config = dict(
    n_layer=14,
    d_model=640,
    n_head=10,
    n_kv_head=5,
    head_dim=64,
    d_mlp=2560,
    vocab_size=24216,
    activation='squared_relu',
    norm='rmsnorm',
    norm_place='pre',
    norm_eps=1e-05,
    positions='learned+rope',
    rope_base=10000.0,
    rope_fraction=0.25,
    qk_norm=True,
    attn_scale=0.125,
    bias='none',
    tie_embeddings=False,
    parallel_block=False,
    init='uniform',
    init_std_qkv=0.0198,
    init_std_o=0.0,
    init_std_up=0.0198,
    init_std_down=0.0,
    optimizer='adamw',
    lr=0.000959,
    lr_mult_up=0.722,
    beta1=0.95,
    beta2=0.98,
    lr_head=0.00384,
    grad_clip=0.5,
    warmup_steps=282,
    schedule='wsd',
    decay_fraction=0.856,
    decay_shape='linear',
    final_lr_fraction=0.0,
    batch_tokens=131072,
    seq_len=2048,
    doc_mask=False,
    train_tokens=629100000,
    steps=4800,
    dataset='wikipedia_en',
)
MLP neurons of a small language model. Each row is named by its layer, matrix (up: input weights) and neuron, and shows model dimensions 240-367. Each number is 500 + 40 x the weight over its row's rms, rounded and kept within 0 to 999. Numbers have three digits each.
After each neuron's rows, "fires on" lists the tokens most often at its 100 highest values on Wikipedia text that the model never trained on. A number after a token or word is its count.

L8.up1851:533465531460479519508502480519584429510475481513470469515547547455534465559454517503469479435486467550400440548475483477478500549569588510500542533498544500491524565489495411493542580465551537463466497435488539442556489509537505558465538509468506545514460523463388477541510464468514600501447468541520559542481461530507548513461500503445546517467478537448482473496574539480471479504562
fires on: ";" 34, " |" 22, ":" 13

L8.up669:547499439432525512475494455443539489513532487537500459557492476473471436490532494503460452550533469486425500509475415620513526529563489450571432505458491566532516545503493458501487466476420479516463511470526535523526464551530511493535471495481485505516485456478509470455436457526483514526487634532539477486477450495490484520498527534530507517464522483417484527438413514524554533482493
fires on: "\"" 75, ")" 10, "\"," 5, "'" 4

L8.up1903:462492492427581512557466526461516541509503508491511547490493520549426507476532466440483563482536454460472508497461462507524514513497524570563483540562455504466531516516502518514518543493495496497470545470587510546542437500482474540508547484447521490464476423452469536574538421542500517513529539565519424526561536550471485471489517459514492534592547494492476567540467478511545537420552
fires on: "," 38, " \"" 11, ")" 7, " first" 6, ")," 4, " |" 4

L8.up26:513493509462525515573528474436510592541441515488504508595512438537542503522459490468571440525494475478551479470491515587462531529495499481544458467448484503498508532455390427504490458499442466457417508518547444531511569422534494489566489460459407529478513451424506419527543560395506485528439562561485522553507432478485558475451542529546484555493553493486531508402410476468481430530480
fires on: " (" 42, " \"" 24, " out" 6, "c" 5, "—" 5

L8.up1665:468470514455501463489546544487535507512531523494489428515408538528444459512488463499483497520483479474477412529520566441492492508489514526498544544505531505569481560535582499550483588461400508431443493443497585439575448563514559481466526482517479463443469520492515495495331473501499470463436569472545461533490431535517537533477456479487507466463456506450445434545462477536470457437502
fires on: " |" 57, "," 27, " of" 12

L8.up1292:576480539538565511491473502493522498497378505468520457501521458473452509509494521457436494489531534587526532507460502481483516434455533488547552521455526501533496565490522541474492555472435451459432559471452495432489446544458455440542502487495515591485401523515410531611513514555505557526525503496615562489504523514468570479492540565449569517489523533542462537559524534546521495427517
fires on: " |" 47, "0" 9, " (" 6, "3" 6, "1" 4, "9" 4

L8.up1128:488470496470496489501482525502467478538465518516547496507486553495454531426478412475509472562501418473436561427483560501492446497477568540528507514546546489417463523502470530466580546465519560426436510530546457486493490429534505476478568506478572529476472469431491525536451485491510460477481519533541504531500494485546500470464384556501583468478450455557524490522450539527509531451522
fires on: "–" 46, "," 20, " –" 14

L8.up313:484434564500539527502478406515458566573461521552560548528541591517549451507478546467523477521512496467455515490437451544557452510564621450465444519481476505483482489548396508519553555409516546438534468467542498411502457466475545497482473532515567450495441512532439427527503507417453574486483528499493521489524516488568523504475462492545534516486516510486513519503427489456544429480515
fires on: " in" 25, "C" 14, "W" 9, "O" 8, "F" 7, "S" 6

L8.up1322:495467561493531473534507574492507475492460501458430429475403551527465480472527505510527427431421527528502490461521449521448488461492436483545394545540525471498466579463501533454497468521498503505492497459472527508559553533489520487494485479513532515505550483529461532526574429503492481589538497572481461507542467463459549567532510469468463549531513490484463554515534525464525444446456
fires on: " (" 34, " " 18, ")" 17, " |" 7

L8.up1291:507574534555500483487485496465441458523526505536575476480493514535478499526389556394466479480486464501495573470533521567495532495455489467547460532521546470545480439504579449470464459440505555386455534481504486490527513553577519521493515455512430477482535531475521560568444430428565468522467483511466465398511490519539498569442478486477478528531512482539461472386436569503475462519542
fires on: "'," 25, " at" 21, " the" 16, " and" 13, "," 13

L8.up654:483555495466583440477455520437477434578434504548580444539509545510541545532526494474431477491518536508466434527459455485493514486510505501531505503542514547499470469456551516460465538491490502512524498471499474460509518538515518399497516501399446481479405487532495522518510501479487477493495560548516516414527499517610456495456551557574494523574478554517425562509486456458471435394496
fires on: "===" 28, " \"" 26, "%" 16, " Total" 11, "\"" 7

L8.up79:533561513517543522547506505510489605605455528493423521443429433496525526459428425420519521543450475520511488486488446492467498476428563541499546626538526515532494489499496381486502516464497569524488573543518522441475489445506466477392537461526517603479520453443454598572494467555549517573478561500533478462496527488439505575425461470504549496536543481555567514485438442481524516438470
fires on: " and" 47, "," 21, " then" 7, ")\n" 4, ")," 4, " or" 4

L8.up2364:513524430505456551547546402586577511468459515496544462471491532472463505478521543488503462537451444538513496508510569555483498518492469509471466498445426496441516465441510461496446505494464496414478478454524529418525528523469550475566459476489468502486529444474464518465530508485513555498501538532575507520499486507547429494456603567486440526576577532574514508487513481543582432477463
fires on: " of" 25, " in" 12, " on" 10, " the" 9, "b" 5, ":" 4

L8.up547:468525517478572491496477482491554500523516492435518392506487514489433538528537486515545472493518460552398523511498486516460515414571458521564457494481573506481429441497464464546505438487491478469497485503485569478521525444514484463469439477473579534526453534451481604474428401533510522477490458452509509516464445554534495494498520504516524614512506488521459573524538581447440553545522
fires on: " who" 28, "," 12, " in" 10, " of" 9, " a" 7, " had" 6

L8.up2150:492537496450483590563536417576501449469466528559471443572575438451472547522552481484492519531526488569517473451487480462425497409504462461484486417430614508445531506469494532477467447503494506502484494540571519522466518540534539460510555514492470527427452424494505460573513427531512523565491460425462525526443487513484521469484512538498516608545529537553526503550490473464526411494518
fires on: " |" 95

L8.up822:423442511535528507477509513552539457437498545444490449453578459611476426537467478513527587486462470532437445501468473557461523488481488483450514530550488479508441512478538552558467492500543477451485512532511558533455476541517478529505510514506541514414519504486428435502471456499557493502518485520486518610498465501479523540531502529545502515486434528387485572569517486535532406488496
fires on: " on" 24, " of" 18, " to" 10, " in" 6, "." 5, " (" 4

L8.up1032:525485520541488578507449567460517512519466493474483455539476460516531482521482441486451452464453473527548539551474519577547511465507570542502510546492485468488485501555422434463515456407491471470448536521549515527533490444570496479518458475443490522456505483571486539508497449517501559500463554489561489441563553545490499544515512502483570525536501507465527483549404545481478552461461
fires on: " and" 39, " or" 19, " to" 9, "," 6, " +" 5, " especially" 4

L8.up1434:436531447525564463543490492491518492495483565501472506478473493535530444498521542543513449502510518499471493440473567549508502473479576545486557496520462442504544515456526458488498557426482529464495424528503476477504479489425469523519468511534478492560509537436457430548510519463563486491479515550539512451545516504438494498494453457538464496574508529442451502497414481486564510482447
fires on: "." 46, "ers" 5, "aw" 4

L8.up1296:522573533496485545506466468483476419523420502560543473512584483473521535556438439484480510488473399497514383560499505491492418531514484512447513543538529453499528489511484481510500550429460582488475533449573436467539554475542490547465509472484450471509465468463499585560549413503525547490439564553455470475498494468460526536457509471445530507500525502546538494517514466547477543506508
fires on: "," 20, " well" 18, ";" 16, " —" 12, " ft" 7

L8.up1800:494509522529460435513503478467577467512503477526549459476487540472502526489489505494442523501452418539463471475474530521504538503513533471494467505503589487561469579452589545446540535428532527495487562485515550567495498502538458478568516514495494494494514468481506547527524511485491494532438475539532510479469483524577506618435579526524502561442431518532536478517490449534397470465514
fires on: " " 29, ":" 21, "ot" 9, "7" 4, "," 4

L8.up1286:495506463510533463486457452434527529429523528578552469515438520560467535534475509424549430547490488516514532552473502545526512505508556551486462482482559545465483510535491513500514454450507471520491507463474528496495524437521506538548516553492506447489540547452473472481539505501481520498468507536482486461510519481551513468422535472499521535423522555440524579493455521486497503522495
fires on: ":" 35, "'," 26, "," 14, " |" 7, "):" 4

L8.up1633:519420507478465496505525439533519531531485530512568502497483471471488491496535505471510530447447491493504442505463459567524506524510552473539445541476504488476537474470524500452497475408425499405494510508502492499487571546425547495500517450560535446441496528434498466475529473452497581500482458482497478508493476508545496520481485471463573563481480576485497581493518493480542501479465
fires on: ":" 71, " in" 19

L8.up1242:575467546509560466601489560438563475480527470527482478570444454478467448492475503561459442492519481539491483448481471487464521580478478468517484548543498522455459467478488409453494499439463540520525431540552501535560453464492489469454506486514400505479500507516482489566489482519530518520533561543524526525513466503489494581432488465519580533498550484523426481491508523578526515469504
fires on: " |" 40, "\n" 20, " of" 5, "/" 5, "===\n" 4, " ===\n\n" 4

L8.up797:531578436516554525471530529512504522480502525431470491493449461487480511547419510478502426497506513516547512500443560482513575491477539501504540502460545490483428472433490458422571496454434490504467513540549513566534517511508566511476548558479472492502561535473463454516467497456510504536487507489541494497538483531464525531454456517460539477490580568413508463527497541486558432537524
fires on: " |" 58

L8.up1684:498495484514467447466431488462553474448482458465528467531493484466600493534540382483476490579481465527411498557417581464530453508444473509535449476555533480512376503532511501441495491440508486487459533500523454441462418453565511480513402536465500534468478531526492473494469449470591515481468479501471495565443487566497546484529451524510541508561558466467519515487515485527497453442604
fires on: "," 39, "2" 13, " |" 7, "3" 6, "6" 4

L8.up1959:477462529473515547550499469494496480468491525440449484526489535470490445545470406520484447540496455501505432528477562515490484484502558541526566589467465494458498522482454464516464512491446474448475452432521498474481478538545492474586486459546543571527452518416465528559585464506582481487536556540521561513486502508490546519412496438588593514473520498456504482541455478527498492434441
fires on: "," 21, "%" 16, "0" 11, "s" 6, " |" 5

L8.up1033:482528521422480538496496514452563543518557491601539486588501477541502511458530511565510410526512452489485541520488457481475487476529490536532457488531557524526501444494557514495478464487478521477477500511483553482558479482529448503561542411481524536505433484432387555516459442510497546525470438488461546541536498506513478491488556548490524559495522457508466502546466510554448513454512
fires on: " (" 33, " " 28, " Chevrolet" 4

L8.up1103:544481595524417494460494453499542475510478516461466434507448477479518503485477420530449523519507476479404436462484534431484442495466500547501481573513492498535471471523553455471480549549454536434450544497561490491486477576533396510469471510485451560464456478459473496564487428534486535558468511487500477461498383608521524491483488428553490500487558485433530461530466508521511487401568
fires on: "," 68, "4" 6, "9" 5

L8.up1924:553490523442535444568542478528557457504492524495564446500469486513454533524493468517538479550522440502504503524522483579499500454515439473535499518522540564519500512475502548479487483472459522482481505457473514456498525503496510419535520450472387514464492517521508499526517465477514583495481550473510476470584510532577466500420531593512477535563507506518443450503472488527542426487578
fires on: " in" 58, " of" 13, "," 5

L8.up133:587563494574497488532508480545501531569471508530517569500502553462507524499522492535524426469494472534464458521537433506516528548580524523486490560432536477454470480519493410451467460489427494493457463542488505553489454499483516440505564480477518577464474452532522466502469534603556536539532569552497501501512438522476577511512499477451539514452487483508502478519521500484551486449582
fires on: " of" 31, " often" 7, " be" 7, " can" 5, ":" 5

L8.up1673:551456525537480451516532484452457555552429488573519474484456458454526483505439410491479433529537433548436501484526572524511467533519519500498498517493475440501496493465441545471491493472441456409464483481530507466485535430580542488535522448461495535508466485547541443535457547483586522492526550528513511573486517486519516508503430491516458503479448510561527527496471460509559468470482
fires on: " of" 34, ":" 20, " from" 11, "–" 10, " –" 9, " by" 4

L8.up1147:486500504482499478566536485528495489530491434575586434485504477573483454495552482512439517527533437562417548555492496528442552494508528531404501515477507483454568454462508499458472493468475495410470528586431459496420514539530558510457520464473455508450421495441530429490496469509478573507507499518568506509490456556509476518583569530489531535502534534449520537514466455453587488541503
fires on: ":" 36, " |" 23, " on" 6, "-" 5

L8.up1557:496513418434484531437601392458528493445488552562500519510456506454536492432487501467508405477490520470490461417475539485491480448508587459465546517470491439492520593537465466480460515508551535510466513501581490555527515554456496522478471530512508474498458532457449542504536508532501509563470508439486532448454449500503470479478392468524502482575551454515407502432493503531511530547460
fires on: "." 70, " |" 10

L8.up770:490502508460540448504467524553588477473511503510482455540455558545560450514471454508486548537429515488449467503465500548484479526477566484483470506435549447510461499571557448495502502475554558466507492536409567452527396545536418485537461507453475490398470541516434471582434532517518494498572521579508532473508435493465530482484517521480547534498524537471472502551510503508483478484500
fires on: "s" 17, "2" 15, " |" 12, "1" 12, "3" 11, " to" 7

L8.up443:435538470438462468502481508453512480438477496482502446581512554521496496465475519495497500491483429501486449501406493484518457536464571469486504586511561413519480529491431441458529592540531474459455472462578526455464525476477417501532520520462446477459491483436381497514549479552502485483536475573503548471471445545512499525492493478438523589595544548494474462521487517539465485526544
fires on: " |" 56, ";" 23, "ob" 5

L8.up2126:511504510477432468571541458463534460534398504500521469486465459504494533536435489513442475524476464514443442493510514492512437487469500592443551518455566451488517477532456463475455441476485526475491499488582555464491502477489466511521467456527472581502479480460426544536474519542510554585490499512485504519549546573502487490475544562526572589517518440511557546548458459530521528456551
fires on: "," 78, "5" 4

L8.up2276:397462525509470451522473495550556434426448485525583524510503536451430460494534538534492521561542478471466496529468429479453509467511536471465503470493579476471486512450480404451487487507456527434478520493510519522564495510525476485484535460531480473450530458461485484473542385498468541546523537563523506492542429474561520461470566513509498589541570482550503564463527485508515427486517
fires on: " in" 21, " " 21, "0" 16, ";" 10, " of" 8, " |" 7

L8.up98:518516503452537488534498522474576476523406504500503508514439406454503535440495459472504505488509517510484448518481508477483488480501543490586493547573579523529504482467601477450529541497459511496509544486502549452574452540456442461456552450528486531453506567505502554593454480481512520526422505530502523441485413559554446568495467469514561511440575512520517528584422551583471473447526
fires on: " " 45, " |" 26, "\n" 14, "," 6

L8.up1001:561471551537527528541489573501541528480480484494443454578552472462455441488494475510445467521457454539437518548480497567487507492469528461496525525515535512478411527470494493510472530508512487513458555550512519496506482496518519432402476522510574483511510531466500471524468521482508589489468484592571522468548530543486484564446482471497545486464520543392511517454508484502519530504521
fires on: " and" 63, " " 9, " to" 9

L8.up464:521504472494470426557462461491564474478506465530504443552451489502560461487510434503456457524471472530547511456481524480474488560405476519544505504465547506559444597486536442462447597523471493516510562523489531504459512457485481539459456540468494519514457528530478503505450484494486534502414540514472506409468438597495517505509508514532540513448459544505473518551540514501506488545487
fires on: "\n" 34, "|" 21, " \"" 9, "th" 7, " |" 6, "2" 4

L8.up1726:552514457501549529581483478501463452476414537519463516557459492486490520521456452454490466408507494532396493484518527499543483534507533580484536574409568519480483449522436485416471480483410505512494504482552403566586536517586508463493504470495486532502458467484398576551484463467522441533444433518529533476473467475553526463508466483532502531438540448530511552516409560526546499419496
fires on: " by" 76, " By" 5, "^{" 5

L8.up1452:413403554524464551489494430496521486498446491465511506501576523540519462442476513499546520441425534547537524506539501488497530476505496533468459492510633494454516537472501508453460524482541510490504586502585530519471549555513503516532519509448427523514566489455500584545435442518528491551489523471529482531543476502492509527461475543576501488440460540479507559497510539507401493535543
fires on: " " 28, "," 23, "s" 9, " that" 7

L8.up2335:498453497476534452553516446529530507440486522525564488565466459516523569509510474423500525476397511450513496481491506524540548492443493505439482464481508519432536506530447458553466525531460504462493496476563494441510522474541493549534450513438526597544446471530516491564527555489552486521442505544504530467523536529568508443500427470504526469524506490478473501518430498485431503446507
fires on: " and" 42, " but" 6, "c" 6

L8.up2039:458484568417452505523559411502500486512456469483504486450545527516520495525582413423409475547420443532491487589383545521468477514496510499552540568437536538523525532479524414491458448552436474454421584377491505540545466508594496586473518570379480435460465500502526513551455506462498485474495513474530472494508405523547505541540544526479512557489483483495506452537395507553422479516562
fires on: " " 28, " |" 23, " of" 16, "b" 14

L8.up1470:504483506470480451499507478523464488523453509472516499545465477506543489501410538488505567521469471501484518435465442469543528487544525482510524558523520441479427485550531454503501463462497522369421569502529488447485472530510458482464471583544545540434479546406449544548550469470462468562531503488538502516469464523545492497468427493492503540527487567507475507566539532599449542422502
fires on: "," 49, " time" 8, " result" 8, " point" 4

L8.up974:532523529441554534488524542518596520499497478492510488615484472563457425549544425523464401553523478546517415470470538459506505494519580469504602499433431474458490570490510374508521532505409558502484486491572553456510566565533523524483497502438387489463427492472437457497445495457491526544463465482554538519525449557462538498529544465439559534502539533534454492493499498552528457503499
fires on: " |" 87, ":" 10

L8.up312:522477513486521502448436519437493491481526480455471533501481487532488501422486473494491397492496489495430513546492537503547456474467499534447503512522527521460390465448536501526443495501453523426458526493451572546486501461507501562526474474412510480469492481435510515485395463523454532529515487495514512485511497502522479538425558481498500558493554536470565587411537548500483487507448
fires on: " with" 22, " had" 11, " of" 9, " that" 9, "-" 5, " =\n\n" 5

L8.up1133:438536570530513520520491466570558521482452563543518455506484430486545438491478556525425487499500416541529489453428455519474447513434504499468570460461487413515557470569564469530531534468488553490483530507520521547554503513463539513495488493437473505468487518440491429457466473489535590505508473578471500614514471544523489527533502526551496518572472566529515511505532399522482502516514
fires on: " to" 21, "l" 7, "gan" 7, ";" 6, " on" 5, "n" 4

L8.up1072:502473450493486479532522530425546522512467523532500471501519477508534467482509470510508526455494481449529498502470506485555559506478579547524559553477503482528498533456580440478502467439498490436492519562485531504497509534520470483518468427483520493479446497518454456525480519444520558484513493461551459516514475522521503556437521541514475463448492492539467609484474439498518505466473
fires on: "-" 34, "-R" 7, "-ch" 5, ":" 4, " for" 4

L8.up1092:469478524433519404565526459561544526478549548519512475499532511417586496515516460535520451491471491487485519483430572438484469504500501484644421552528486543532455578486541546484492490491517521429499492499453559503544455571506460419497504469460491579420498437473446465490468545507509553431570557509519464526473439497570540479488503475489528512461505543473505525502514613559420471475541
fires on: " |" 72, " studio" 4

L8.up1803:575482488489491509533457515474520479512430491497532531477520541513552487515478476457417505533464442494494514509521545518483547464380490489574515586532543454480518509515490548494507532550542572472471576473532532445565487467528474545524543476535484513537454471503443505539473451514630481546494460512428478470519558494479536576407490477485505479523501531539441537515468469534547531475477
fires on: "," 19, " as" 12, " and" 12, " then" 8, " later" 6, " to" 6

L8.up113:505492428411557512516448549491509499548507506525503515488503525550470566508479437545490470523512511529500528460506469574500509487481489572515516551483531523502495513504476508489561559503451490505544535543500506478540516555516454484493511510449437522465444424455547522586468555523586550574455514549487502524486533485465472517535517480546503496530569496460462526444484377481444497485477
fires on: "," 87, ")" 9

L8.up728:488478458449482529482477408450501456572451500527494527546461492475467467551470421554466484519504481514585538408426486505456461595525529512481504542506565445534557517485543446495526510524421543495506535406492552573548516481474406535505473506516500544486441430510490541541418470516496469526422491558449534449512509487554509564467420478441577496507459494487447462572382462538588454469501
fires on: "\n" 33, " |\n" 30, "|" 12, ";" 6

L8.up3:460430529538483520523511519522551383487442484425466455458486543508493466536518550527465506499539493517492478563481589492511457506542532520558467503517481520417470574566561541468492555478440461458500519486552432476432516601540549509549476517528478490463491495434479486518535413476547502500537534532489494611494479549483517534537505506492496558487499543500494604441542464542500520531508
fires on: "," 32, "ed" 11, " of" 8, " that" 7, "s" 5

L8.up613:568482452515454529539483445459554478495480463459476471436469447578494470518406541428488541519496492561457530516457449540464519543490490505529515523498549493520524494522466539455410466459514538435503442479507511534489455407540528545522534516541532489456458553449496478541521521512486510484423528502492537507550559520614465442513511472551517552557534547491568548433479451487530520425440
fires on: "." 16, " is" 12, "en" 10, " (" 10, ":" 7

L8.up1889:402518557548509528516567478490507573547517436463571498485514471469480391501530485486507522486482545527537451532489470585582449515520518460535461491494576556429520472455521443457479530552491518452494468488462447507611476575428490516510495472556490505487447449506422499536529407468500538515475504546548491519541461479545517458524476469489542508532542471522542544468510427547546457536529
fires on: " in" 43, "’s" 11, " with" 10, "'s" 8, "'" 8, "s" 4

L8.up912:505468520456533519585498429491577523494528509490492443523486489574454505470429510434493495482486486517585487526486529517507437456448448509513463542503616452506467497560482462481519535541460524501452507496571504520490506463478492518511522429507480521452522463474500454618516541522519585541496543503566498515539423465509478456505465469513510516522485533502473488525487404553390535514499
fires on: " and" 57, "," 18, " or" 6, " to" 4

L8.up181:509453498508493522481499545520456509555529453484517498520488427534591499505441444447475425488405429501467501488484523476547563485437490470543583607499520503429470485543536523441470535450439450425430578494530535458512536476484455468445375504526519495498476475481533548569460456485559602580505521507553492488553523548476497530480511493464544490508491521451559458509507523509455463436495
fires on: " and" 47, "," 21, " to" 12, " –" 7, " or" 4

L8.up1659:460496498446556536527547497502518553560497515476508470538548508454523490494494369487454565516506460580461461480478482558460571536450538475464484546501582491483475539508468544514515597430468601561502568528548521459490582450570478436465568524505551515479405455497501544525519480470530473513469538509467471531477536566518503502506525534518536511485522451495505477495543481518584520487525
fires on: "," 52, " |" 17, ";" 12, " and" 6

L8.up2485:509534540519504526463466472558504536535495443464533485484524512510548454504541455552458480523471472598509495437436517429517450545539513495578463558562525533508474504461523545512471539522503591471455528465477531541557483513481463496534510497524550568498502419467469571530513463445507488519449466563404535490508465489489472522534514542460542538465516533472487493496465480495494464431516
fires on: " " 96

L8.up2524:518458555451488468607524482521511489453497468527468460558457501476464461441518496491485421576510514564558443439411486455456526498489515457522466473521475528508488593502516492486488530447467560467479478538517562459485522517479497497492508452455448556416549508501501453569514443509500472498511545542578478548520519544500483479434502503505527540530546517545487516482457552490582515453536
fires on: " |" 39, " pl" 6, ";" 6, "6" 5, "1" 4

L8.up2103:525564442496560502504485488532493465549552482494497507556530494491502493490494481553472519532527532433481456445492479494524515473522469541533479534510510538553438503551555477493505479519448488518513502534570553474461508555558428452575435494450468476498466533487490548478503525494490459590536535557496553512528531500496505478488457507590477538459452490532475490485421481515517489442553
fires on: ")" 26, " which" 12, " (" 7, "F" 6, "\"" 5, " \"" 4

L8.up2326:480485469432442513554485441546493462500474493577449532543448537478542472428480578466528449464533512505480482433500539530547514532544527486515543467458541492473482510468498415424527500490473479522529496479541463488453546414479498546533516503507441466440603445492500484469400477480475585600421491544512458458494513497464560541454449486463460516513512544446588585532551536551512432533551
fires on: " from" 21, " by" 16, " to" 15, " " 11, " on" 9, " continued" 8

L8.up1590:510516517490483466484484511421577433499473504470553492497415465514426479494476494468494462580426495544496383470450505451520487452515563446488455515485529454511510550506499438553459584534462494481560598439496530581500454519477470425441484499563443487485450483475460462513490474483505496469494488520465559507538476490539521581440501531480580511452519517447461560475419474520459488441491
fires on: ":" 46, " |" 18, " by" 17, " at" 5, "):" 4, " of" 4

L8.up849:591517444542580542505515541509482535572463484501488490605476463478480442502513491486424487494466516475562489508417492464472544482529563500548536486459497480457456522459551439488566588471414516511457557505569575516547549499526457507456511512384395441450476499490517558507479463447508498535501469504581500538491472506521553506457479465477508481514509527484468476561484554558575446512573
fires on: "|" 65, "\n" 17, " |" 14

L8.up2460:573518462436617468508570488448576531497408468522535494474502584499480465502535514557469498598454484509521445547491451500458542552442503437534521487484585520498478564485539471465480469433483486530534547484512515530463465504510527467500496449531448499498508479555503465470483479491507513514503589576550502468531480489450533553476443451487520540456589519444469541520469500538538503443486
fires on: " |" 53, "\n" 25, " (" 10, " /" 9

L8.up2441:514515444471537453616521419501479503500443531517432486496398467529491508449411592519548507544514455553463437494498520493490517519488475521511602482465545477497452528547482538450498476458532494492533469506481484550513518449517521547505477506471477477465509504502460494492539466481522481583443516551527567559499532533474567534510436421497505551523488514504488500525536529441529466476478
fires on: " (" 25, " by" 23, "." 17, " By" 5, " under" 5

L8.up187:503508436528513480506509439464512498547469473539538467546502507446495527518515511430425508539537490551537472500522471455440505460466544466514504492574532527434524506547438499494474472546497561545513487518571526439461560507599586481553541509486470526478487477418513509531410508470508525499484486476500533519480527485511472521485475489453534505543454469535490486525438435452554425497584
fires on: " |" 46, "," 23, " (" 14, "-" 5

L8.up631:483479479495500440534448566482590487472477493445492428545499554564523506475451516490534469468423519604482384524488520559460492519508527518486495552490528435521438531551531501586474519533499571486482478493536512519459504498449518478452499503431438499461519478489428463506557472510498502452517469630422526467534485501507542533524460506583500543522560487473545526532516508470464470526412
fires on: " |" 47, " Winner" 10, " did" 4

L8.up2217:471491496503474557575495527470574525534458424550514460606479477491442446486525433526423457542492492511518462428431453461502503532501576481512559510483518482461536471466512383556491530465484465495459535482535514483558534472474456510408457525529445574389485540496482522546538508509511465512513498484525535456479445460496514549475501486514513536524522537517458475491477531576570505465507
fires on: " |" 43, "\n" 22, " |\n" 19, "|" 10, ")\n" 4

L8.up1141:513553497500436548569485461618463454510424537551489503485524469473542519477477525473483387498559437524442537524473546418476488570503557581563502499463467533507446494428542483412463563444498471506493515481493448464511474517451550513488544521500445518368503526506440454480454406519522533531514467477512562514418438538514566506409486501495488536514473522537482575553505522507484440487522
fires on: " by" 88

L8.up1777:507462490506524507509575502482537525509515536540557508540482468498506473495435495512555510566501513507400532556522520480515509553547526559442446501471564521474496468505476505496436496444564501483569533533487567471497530450470465465521514526393415515481385543442479521495495519522593495528440578584480566510477481467530486530489506523485554533461487527484457535471487563483469555514507
fires on: ":" 27, " (" 10, " /" 10, " of" 6, "8" 5, "):" 4

L8.up292:505501520496488523513463478451524484451504538462511518526436520603523504485495512550511440452533497512458452490491517446451520527455472516488532502540509459501435548478450381479493545506509484538541510540460497529528497520478537505472496532546490462499469501458456472542437538427539471518557502587592521437497466497507486517538465463551529510552591473484540548491521502486472485470509
fires on: " and" 56, "," 11, " &" 9, "." 5

L8.up1709:472460464502472518588488470506526533498461536527623383501447497524468518494467481493494538462476467538495405426507519532499498500466451493463518496423497542509533516467481486516501471457517492458470496519505551393474512515502496471523474429457471462522514491490488478516495526494512546485424520541508524541520499491576487522493452474482524561538522480564491455578570457499520454540483
fires on: ":" 22, " (" 11, "^{" 10, " in" 9, "2" 6, "′" 5

L8.up1560:495548499437462529520554499512564491495504524505492513490523503484447440427523493558451483616465458525447477564519470569470535467522515488560504508537496577505447549455578548488446510479447512436507498480519540481476530557509460452542463454472480500453503517497504463509486421461550528563538586493520483539505467575544517508490522545508497547499424482440513513509462389568482445531534
fires on: " of" 78, " the" 10, "," 4

L8.up892:490513554515520495536453485544491550516376440515472449482573489565521518515472461497448515521502443529457473537503499435502477495439500522490564556473531432474481493517483538543560551531500475451440548541530513481504501503504482441389559535523510548477434541500443503513476473533498586535471514512573560486505496545526528417485504554522497584510552515477533493565494568601536524433493
fires on: " |" 79, "," 15, ";" 5

L8.up1650:515500537511457524464533504515536482461423503514548558470524503522503497557509435477567481560537496540457457524442506448473480604493564464462488544529586450475492510512464509537558529421482569556550543463555488448481478464526522502519575509485504500448578546418470496556500474409524490494545520511475527565490525452538549577430497480561508518503543517522453458503514546552565530518500
fires on: ":" 33, ";" 9, " (" 6, "^{" 6, " |" 5, "," 5

L8.up1127:455421496511551454531461563482498529513475556522551473491443535548542484521506381463508561489454408531534477452524535502520556459430541473496573570527513447494461562510424512473504530488509593469444564497480541463509513427467504548485508496555520504496530498501543554577477510490505493470466520522493442475520527480508538503463467517500531504528469486487492508521414476491471528489560
fires on: " to" 41, " and" 37, " not" 5, "–" 5

L8.up58:484521445497533508550556560434491514540488526434546471584507473506428548451442466445509456467503507495450457521498493495521550459440517526451475545546460469578513478496491453536485510504507508460530620478493465533492551516430503479565519454459537556455456414462489519483499499518498510490526560577572502515520557533584558598503452541472499540561548519451550542475543527508506469502505
fires on: " +" 34, " \"" 10, " -" 7, " −" 7, "," 6

L8.up1682:514506498468561482529504531481527570575440536543480473579482545498493503485536415480524505471495412517504468549483555455527504464515516513542485452448522514523434484466490479497492533430531533489554482517551477510591502496475520535556464479474499563504514524509525516579445536406511502436457557532547473513478458455475506522502460563458494553472451510566513489508483479507495571490562
fires on: "–" 36, " −" 8, "00" 7